Weights of a small transformer language model.
Size: 14 layers, width 512, 6 heads of 128, MLP 2048 GELU, vocabulary 16389, 68.4M parameters.
MLP neurons of a small language model. Each row is named by its layer, matrix (up: input weights) and neuron, and shows model dimensions 357-452. Each number is 128 + 24 x the weight over its row's rms, rounded and kept within 0 to 255. Numbers have three digits each.
A block is one neuron, or neurons of one layer that tend to fire together. After each block is what it responds to, as a language model described it from the Wikipedia text at the highest values.

L11.up378:108147119097133088102125121115149144093135100098123090161143129086132161131127135147095138103138077102122124142113143101153125086135140132135138138120160111136128101143086091116129120125121094123139102114160136103128124168101161119136130104132112133168152152087134138130104135100145123148
L11.up905:144190122140105128116136147097130150127131092114100114154143059152118129103128115148133174172075131118138139145117170159122195111138108138156111134148191124128149122122105091154122141158157167072135141129147117097124132119118121138130097128140188082183128123110093122171125122136117165112
L11.up963:118169118137066164082140107150110123093150102132099093136092186124130141107144113116121162115128100094151107139112131108125140110160104132140135158103180153145133110133102150165154078134110116116111130139118122130126086130136150138115156116111146130148149128125155087125112118101115139176
L11.up991:153173140118134179142154137085136103097144115127115113150138149115185074073114115105103144129116127102144103153145150138085165122117104081129121135167189126127158090123115117126167122128102178098147089093138122117085126164095141132109105119079090105151104129144097091135132117120128105155
L11.up1474:145180166103100121106107139126133123121154117134129089131143091131143096160114136130122135109155105145148134119134102142125103100109092108096133150112139168143155120117123131141155094136136135116141122132159118155105131138129122189122177138132133049125118130104141118135144117145075121154
L11.up1507:113171137153115144154121136113092102140150091134152119164126128146138164142127104109129163100137142127154128159104133119069188149156116092134098130142176154108104121155124146117120121156095128106111128075145138113089075118107136136147097115124116155118130114085133121086120138141118100158
L11.up1832:135140147119116172172124134134120092136164088155152129118093122141149156095126096124128178136110132078179113140151162117103172090145153083128109138147151181132167097102113170132108134143114129093077144107128113115136089102101116163151119109107116128161104113138141120095123145144103135171
L11.up1949:095155126124143148118147124162098119113134110119102120152120115137129114125128155152137154121168129116191082165117164147102170101142133125093111113167179136147136105094129143128125099158144114109099095135125127124109143135099132185144087121112111140144166108150146127114119126136140127178
Description: Tokens that end or extend a plural or quantity subject before its verb arrives, such as who, now, have, of whom, and number digits.

L8.up1170:148136069135121148105142127091121156127119099154149060150107149136121139139102125110145107144135139105146134170138189124124137143150133123061092100151097173139178152116132123157112110178129135082104107147117124131116134110128150123082164133125115148106119129128106111102138126151138091113
Description: Verbs of stating, finding or deciding right after an authority or source subject, often before "that", such as recommended, ruled, theorised, notes, found.

L4.up192:124142115127167117133157105164141133154111110160117117124147103138130169130129117085095159193141166107118102132118145099178139100152169145152137134075120111073104134108121116163127099127142125132104159154095136122121159133158118131170146154095154104147142144141112114118143134157106117128
L4.up370:124097107071144128132180079199128152135137105146128114111097148157137125134114104122117156207128159117163128137124141118116142118107111148125090123113126152116120135099129120206147094145119159118091162156131114124168149160152159171141169098139122121149162117109141082102053133160154101130
L4.up394:157125125096126131113176109163118160104099116140149092166134123147118149108110143119120133201122148088152109117109137139109123101114102130144146123115110123135138124117129103153145124146107140088108139107122116128129186142145155162125133118138153089126135134101103135115158117146117137109
L4.up487:144078138116172124137143097181100131136137132140132079156118086132149157076104148140088119151133164082122097178112141113140173120147178117141112147108115144089120128139155093119116068123128167139105156159132137130126162134154125119163141136120156121110147126131122103126122124133145138120
L4.up730:102111121113121126162148090178090136124106134125118088148122123151113130125128151097162162188140214102144150124115145106113150133153107138149115147118111163110110109123165115124136092142127129149056169127135127163117143144120113165119182130115163104137143138095102074116091109136139130150
L4.up851:110078124102142148143124114198133133123102136138118068144098114149140151113100164134095120184153144099115123135136077123154183143114151113152138123105115165136114106142150120137098083135133169134109158164145149145134134156140149140144142127107165138136135128112139105094108113130153152096
L4.up1645:120116125131124109146150128170140169132110114148132125149139101123117165120133125111104098198128166078148116148101128092146156120141186131150137152124103117100132123098127097125114134115137174127095152166128152109129118144182117141149105156151159111150154147147144126104149100122139131115
L4.up1850:135101132118122107142170090190134149106124124171126080197127089142145136107117098107139160188139179079132109147099127129112162101128121132132121134095137122117113130113128117154108100124144120106121143139120137124139134122139155113140096153109152116124152106128132086090111130132150149129
Description: Tokens ending or opening a year in dated prose: the decade "s" in "late 1930s", the comma after "In November 2016,", the space before a year after "in".

L8.up1627:125171143127152129089113134095066125152101104164135138146166153120117156131134139113126139136106137148133104108165130206147122110084125163124154140138165154073164086126102113102150101134128110118143152121132148122116100153085124169129145158115119045138103129126092076121166134142103093137
Description: Digits inside numbers and number words giving a count of people or things, such as 2,50|0 Jains, Eight|een, there were only two; also weaker hits on "'s" and "U.S." after "among".

L8.up1671:132122112080090094110079092106135121090085128083119153102115098143129147145128128130108136132114174133147117157129159109094131103132135126133167142127099120129144132084084126107165143136117144073129095160152100138133154171125141122074130116094115115126115147143073145148105106122171139161
Description: First fragments of multi-token verbs, mostly right after "to" or an auxiliary, in narrative prose, such as subd(ue), res(ist), h(ail), over(come).

L11.up325:095132186059155104116148141105119140149092140129133141114146072109105129145118187162123140135150174162098160114119098158127116124122101111147143128121124131110089161149178119106174120099148123136126130119130144134106151151096126170106156161150115133118134199130132095128141137078098123122
L11.up328:149152089108143138127139103128093107123170092170122139122079143116148147140138116133153113115111141143121080126147109163112135112115123145142124140085137151151096106118144139133118113139068159135132164122141128121111124156094143213122132115163161106170132154127159100100132123129128123150
L11.up370:136077101097109167110153122118183103136092107161135121143106096168159142155149162136143094105112130111141127133116121129099128133151148125110127087134156148137124134135142161118160134098125144095129082100181151107155136106144135152130120131108077119133146146131131158124127140128106075100
L11.up857:148102163145170176093106136149096155170138124143140134079147113083161117155133167088111172138129152119164150149160124127111124087131154107088112112102140130114151130103134126134110164140147156119134132132135119129101107114133095124103108107110134175143084148137080118154110109115118117139
L11.up925:118154139089140162137138125116117108130106145171146105123128103117122134151176123119112155136143134140127089125179113110121139105140130114153138137106170170144126147078132117130139113168123177132045159110110169155124141136109145151118139149126102107170159149123143153093151094119127147129
L11.up1083:144131096052089142125136145171143106120124112101164111145126122099145112159131129105170147161128153108146139130155119187128149139155117116130160145131144155094092112157118134152116110118107181136095125156131112125120122105117157113125158146158146102109127135128130146111140142118099086114
L11.up1108:131103135144105113097147119118157107122147125123112105115109154121134134142164085162096148133173150140133125147162119125149094072114131096138129120142142130102134146134123164115100136148149177129120122124144131136119104149126150125097132089103150148166119157151107130142159114089107136128
L11.up1686:138131173119149145156167122103106112145101131141125110099142130151152154161142113145155113128135125109150122106141129149129174094130118102111148076046141138142180123079138137133108171178095158121125123124113143152114086128097124197110136091138112112147112162088142146098141141110147118099
Description: The space token just before a four-digit year, after a month name, day, "in", or a comma, as in "18 May 1937", "founded in 1940".

L4.up170:137117144100114123148151096152127138079105103144122164130080116147144099086132112114164099136127106147147121122119131081095123148139124145109123133096106089163148091138149077107132102163133153112100121131143096101121120121116130127113124126127095125099138099167128114112117140191136136123
L4.up299:115152138140136153108131126097121123094049076129169126125135128105104153129105145112142118149134156134091127104171154100109159081181150115134100146128120120147113159134104101120070089172165117095075116108142122122135090088121146160156110126128087164094120146082122141111127178141133160133
L4.up361:074152127120136180059114113147144116053085067140136115167134112125145123118106081112117164069148122117119117101147128119121149114141126137113124137157167144134145134116081108134085093150165145068109089100127107102148108079104112165115108093087044133129097080127142102148089173148172151139
L4.up362:127146139116142118123181129155152127116117110115096131140093091152116117137112123110184121138100114124151132143108189103098132139156158104147132140103118142156117107138111102126105115168124127096101108140136131129111149077147145124122107085122129121131137150107128132100162142157110094139
L4.up1249:120129141142131142116164141130128160112123068142135098146113113164111175171104091102095094160139179124146155137141134118153153120125114145108127113117122138105133143146132108099120118159131164081075146097161158173148120123115134146128126131149097140140133136104114124098141140108126148104
L4.up1279:125135102127144067131142116112164150120134097131145148136129127162168137169115127099129156096129130135102121132130176114117140083141138105168125140149104119136107144151101087098118123148071140058103074122135110121122114084179131165140133094130139108137123129129061142116138158131141128170
L4.up1309:137147130131147180101156141170120073055101101121148119143138114112128131141126097110118083159104097115097086175122119184122162122100153128126126100148147092105122159110067119164089118145135145107117113121146137111114104107092125127126115147122109137122140109137108113129125155108156141129
L4.up1755:059104133128125176125197081155141110121141076133088139141166131157130117105124080136140114101143123115097073106156082117140149115199135133095119137127111140125165085098148133147113086155154167102120118116116121136118078090124109140121134122121121137143123095134116157113119137161129143130
Description: Fires on the head noun ending a noun phrase opened by the, this, his or their, strongest after "this": this arrangement, this time, this region.

L8.up449:139135161119139129097156115134080151078124122132143089149116106149114154109106124144130154166133163110133121132120145174111153093135091140169141105152089112081159139137136126126145102104143187115113115090108153110141176136126129144141149144172165107104147153143119135063113152157150132115
Description: First word-piece of a surname or other proper name, right after a first name or name start, as in Bill Hun(nefield), Dawn Stal(ey), David He(aly).

L4.up375:156153157116137086117116087121144118147103159092136132153119081168119103171127146149125132145135160140124124123154149124121154078125114092145108117145162110153156129131078121124144148147076112113109121134114166117099184135127182128095137133102128124145133108116124149111167128128154145132
L4.up681:145140156130107126146112124126142113155150134105161110132120090144112159158096116142144151144130175102183137147134151144150131102122113099139097131135130137149126124088107091143117161134108136128148135167106162135111177115175137123080109129153130075129139118125103090146153151150117093150
L4.up845:130129112113096138106108081147092156132085145173147127125154126126146125109145077183111165147149145103159154092125156149146171132131126098146113147125166158105153090128101069165122092167119110186159173156096130110135129169187097139152127141151125117138125175118093115100119111112145117157
L4.up1047:127109136114105102116119110157121154143136120152100099090109132127182088109158142113098150172123138119136171098093126145084126103070139100164102102156124106108143102164118110147147144135137135119191121104170121131095150155130113093133123112123131090178129157157155084133116131123125111137
L4.up1219:104090158136134101124145142165129192113120107121115129088134096132163110159162096160103159157149190116126146118123098132126133073146168136137089135128137092090164133175148118158162145143128191119122131144152096133100106141120125084169120109133164079143134175148140121154132117066099115145
L4.up1308:148146128101076134126112117142150082151116135129141106116103150116141093157098146178147175149150157083198148140090173155089151100137118117144143115146141152128146130124081114122159177146072135100133166144135118126120142143116155115150088116110165095166137136133117099166126124097110108138
L4.up1625:148130131128086117136129095150137111093151139117137141102118101118184116128120113131130110132104135133140115108125170171118143124143147100160137103173137121084117139106113147139165195130107145086101117117112111130088100120145102131141120139120189085161132148147109064127148118122127128125
L4.up1993:137151132121154145127128140136155102149110152147112108142137105104139100119107135119120134151118128130144164134112186132119086094166085093119150175131143141142098156127103111152146155125156134124154122139134110143150110116139101157116129114199106145150139147125109120165134099099142124110
Description: Clause- or sentence-opening qualifier and quantifier words in expository text, such as several, only, previously, historically, and "well" in "as well as".

L11.up105:122112150122142134080166119144091155150121115192098141154079145136139124111133145141103138167086144143160135149084163127091098133155082133115127145169158141123176135077118138111175130093129123138079140090123130117132144141149114196113128119109098122109106122102115126091113124105120126107
L11.up108:171094149116161118072119126107152141138139094131112122167141124151137109153148143128078093120128097157125123151147106116100107129142105136132097100155155113089155098117117125119158177125086149109134105119135151089081135133114144127121139176132136041179095158167125160163111119079127113135
L11.up227:162117120143103135123118123173139148098166115146149112125123129174152109154173111139139110131107132098150110131124162124145125146108137135122142122122128085170159137145166121115141162107146173098134116108132125143133116134173139142148123148154131134122113088109116126072124163112108153128
L11.up339:091169132160153153095148123123165138123127128129083138121190089139152118124163102173155127115136157139153109114166154136148123105078097167164125092108131123143128117146129128098121135129155146110161115139122132116102118139111136156135107122149163111135126128127127165102100172121136125152
L11.up1278:093150143152095169115172124128112194095158109114108140130134117134142175127113122127109126117132109156149110110126136146133085085118145176171099110158102110152141110126144143123143118109123151160137125166097158113074124140139133123160124168127097115154140160108125133101133122126106153132
L11.up1522:140155124133116109162096113138132100161169112114117120124121087152086126154142154171141117132088114126167124096130208139150100165147105106148117102123125111134128105094145119123114127132042105087157098127107144119107099126148178161101133163129153049105103090114101131115159089090139143124
L11.up1573:144109147178101113102157146146125142098124153171111097082137143153126133130138150133146138176117108100146092118148140100167137120141135116176121119091114163151152127146149133150210155137126137116123123110148149124101131132168129148153113111110128143157136137104144129119152084111110134118
L11.up1621:144165100134139136096129161167110158115144138116100085148133119146138113164107131124104124115124071145098099124103113142117147106103116138139161109108104177112172151138124161140121113125106113142148122081145150121123155129077098137105126127113174161161146175118155139159083112095147148102
Description: Fires on the first piece of a word split into several tokens, mostly capitalized name or place starts after initials or in tables (St·ennis, D·oty, Om·aha), plus digit-then-separator pieces in numbers (9.5, 2,700).

L11.up34:139155106087093129124154120163082094147112138190140093135111120123101129157150089161134131143122114110132097115110173104112138111149159153105097099146169125134151106137106108168116162162117131100092157103102122154152141136160133166145113120131105141124115142084157124108141163116171149120
L11.up63:090098124127117121104156051186141124085157088144146109140128105124161123106140156135149107089138179099125160183135123140120156125109164119101077057156097168131135089119171163144132121131185109077103125100111099108113118097154158158063161118116102125124121121146106120144145119093136111102
L11.up106:081138143153101130130127101134117138108092075148125131150100136123148128115133069140142130123150127167114101118124152111037166143156127115137130127140125124144135132115088054154102116149113121083113106086142122105113104149148105179126110113138059133106142150139070120114132135098104123150
L11.up555:136139125149113180100101109149109101145141108168132109141163137116117135165121130072124126139165118146174132165139189120131114123110131159104094132118149128132153140119116074124143114175141129089171104143119152140150107131123132153089121115138094097151117142103125130075139114130137081146
L11.up619:126164125132150143113123111153135077134088084172143090150120139140137106145118095117132114074167132131153149128131133123108164152105135106142111105101112163178141138101137070134130119167101125084155124101144117164130121118141101168157124125137119110108135163104155157118141161093083104119
L11.up627:141127150148103131128142085144147124109084111109123111129089134132166150121125094115182135132132106152109138122141154107053129172136128113142148101168105160151154120104115071164102132125118123085132136110138147116118127135161109107137085111169043137138123128144119100106171103063175118111
L11.up1870:105183114128124119135108114140126118095081093148150112144123121149159105114114086140134128121119146134090122132118141112083145124126163104131120144162124142102153141116102107124065161145119131020115095113117143111127099124135133182139133129114058147112141170161096159115150131138111143155
L11.up1886:139116128122118146076136122133109155121121105161121124145117128165134131159118153130132111091142143137218174114108120128119130091161087115118120108142150101151157114091119121152138089145154139119102113092130128169111158122094085189087187134107128155187092133137147148074172146115067136125
Description: Last token of a sentence's subject (noun ending, closing comma, or relative which/who/that) just before its main verb, e.g. theory declares, Police announced, which began.

L11.up115:134100164132097150114147110120140104140063101143097104124096142108187122152107136117092143109144173117107101088134161109136104128110138126110159131150105133107144146133126111114133155128106122131107117097165136121153128153061123150131108084087136141154107143132163097134126080132134150176
L11.up178:105119125089078150105153091132094115119114108141140095154098087150108113143107098135118160101121108101132126099130133124110133129114161117076152157179133094124119112153126100153147174135120137131103133141149160119091130135079130089153123119096167130110110143119109163093121137076109140130
L11.up459:134144124163155140118167122168108093105143094168128124193105153125170109138160154124140151092118113121152088117151134141146145097139150138113127130173142125118147143160111144116121137115106128138098119119177130087161099136126102116120096155136124097171103113134150136134224147163142100112
L11.up880:145114104099085090135150133179151116138132127113139099132129098102157137114109104134147117156136190148132154101098177139040168128126175130150091101122102147143121138123127073137131128152114111114123128146160105109142151137129147127129115116154129130100114168184108112141164148093168156136
L11.up920:142155129099085107118104124138138135125145145125148160107134136115138097131122180185089145149146107118110165153139108154130136143121153061134128123123106135141116106114132112131136168153183137110111100137142119108134149111112090112105113173143116141124084117128094155171134143069156151129
L11.up1718:116110102127124103126160148103103116156139073146108148107108147128153133083120137100132122102138139158143127130131117131109138115118118088095133065205127140122089150124145081107134117153098174127109113183153120103123147162141138111077066140136107073148104132133103156144146056114162102116
L11.up1858:106100118152122127169154121110156112105085089155115111107131119112112091120129107130159160149140138143121135136140110133096134110119121116111105143143140121145148128112105092091188115131111075127150131147157115118126150141133131127091105118104132155145152168130150126127137080084127094100
L11.up1933:145101127136095126116141150139094080112116111123102093110095140118114111114159135109089112163131157133157142114138110159110144109143166109108163132129152123122091153143128091127091134126103148126123163136175132142155115143058132113065120127111116136116141075125116119105121125157197120092
Description: Single-letter or short first pieces of words split into several tokens, mostly C/c as in Cameo, Calls, cataract, and circa "c.", often after a hyphen, quote or table bar.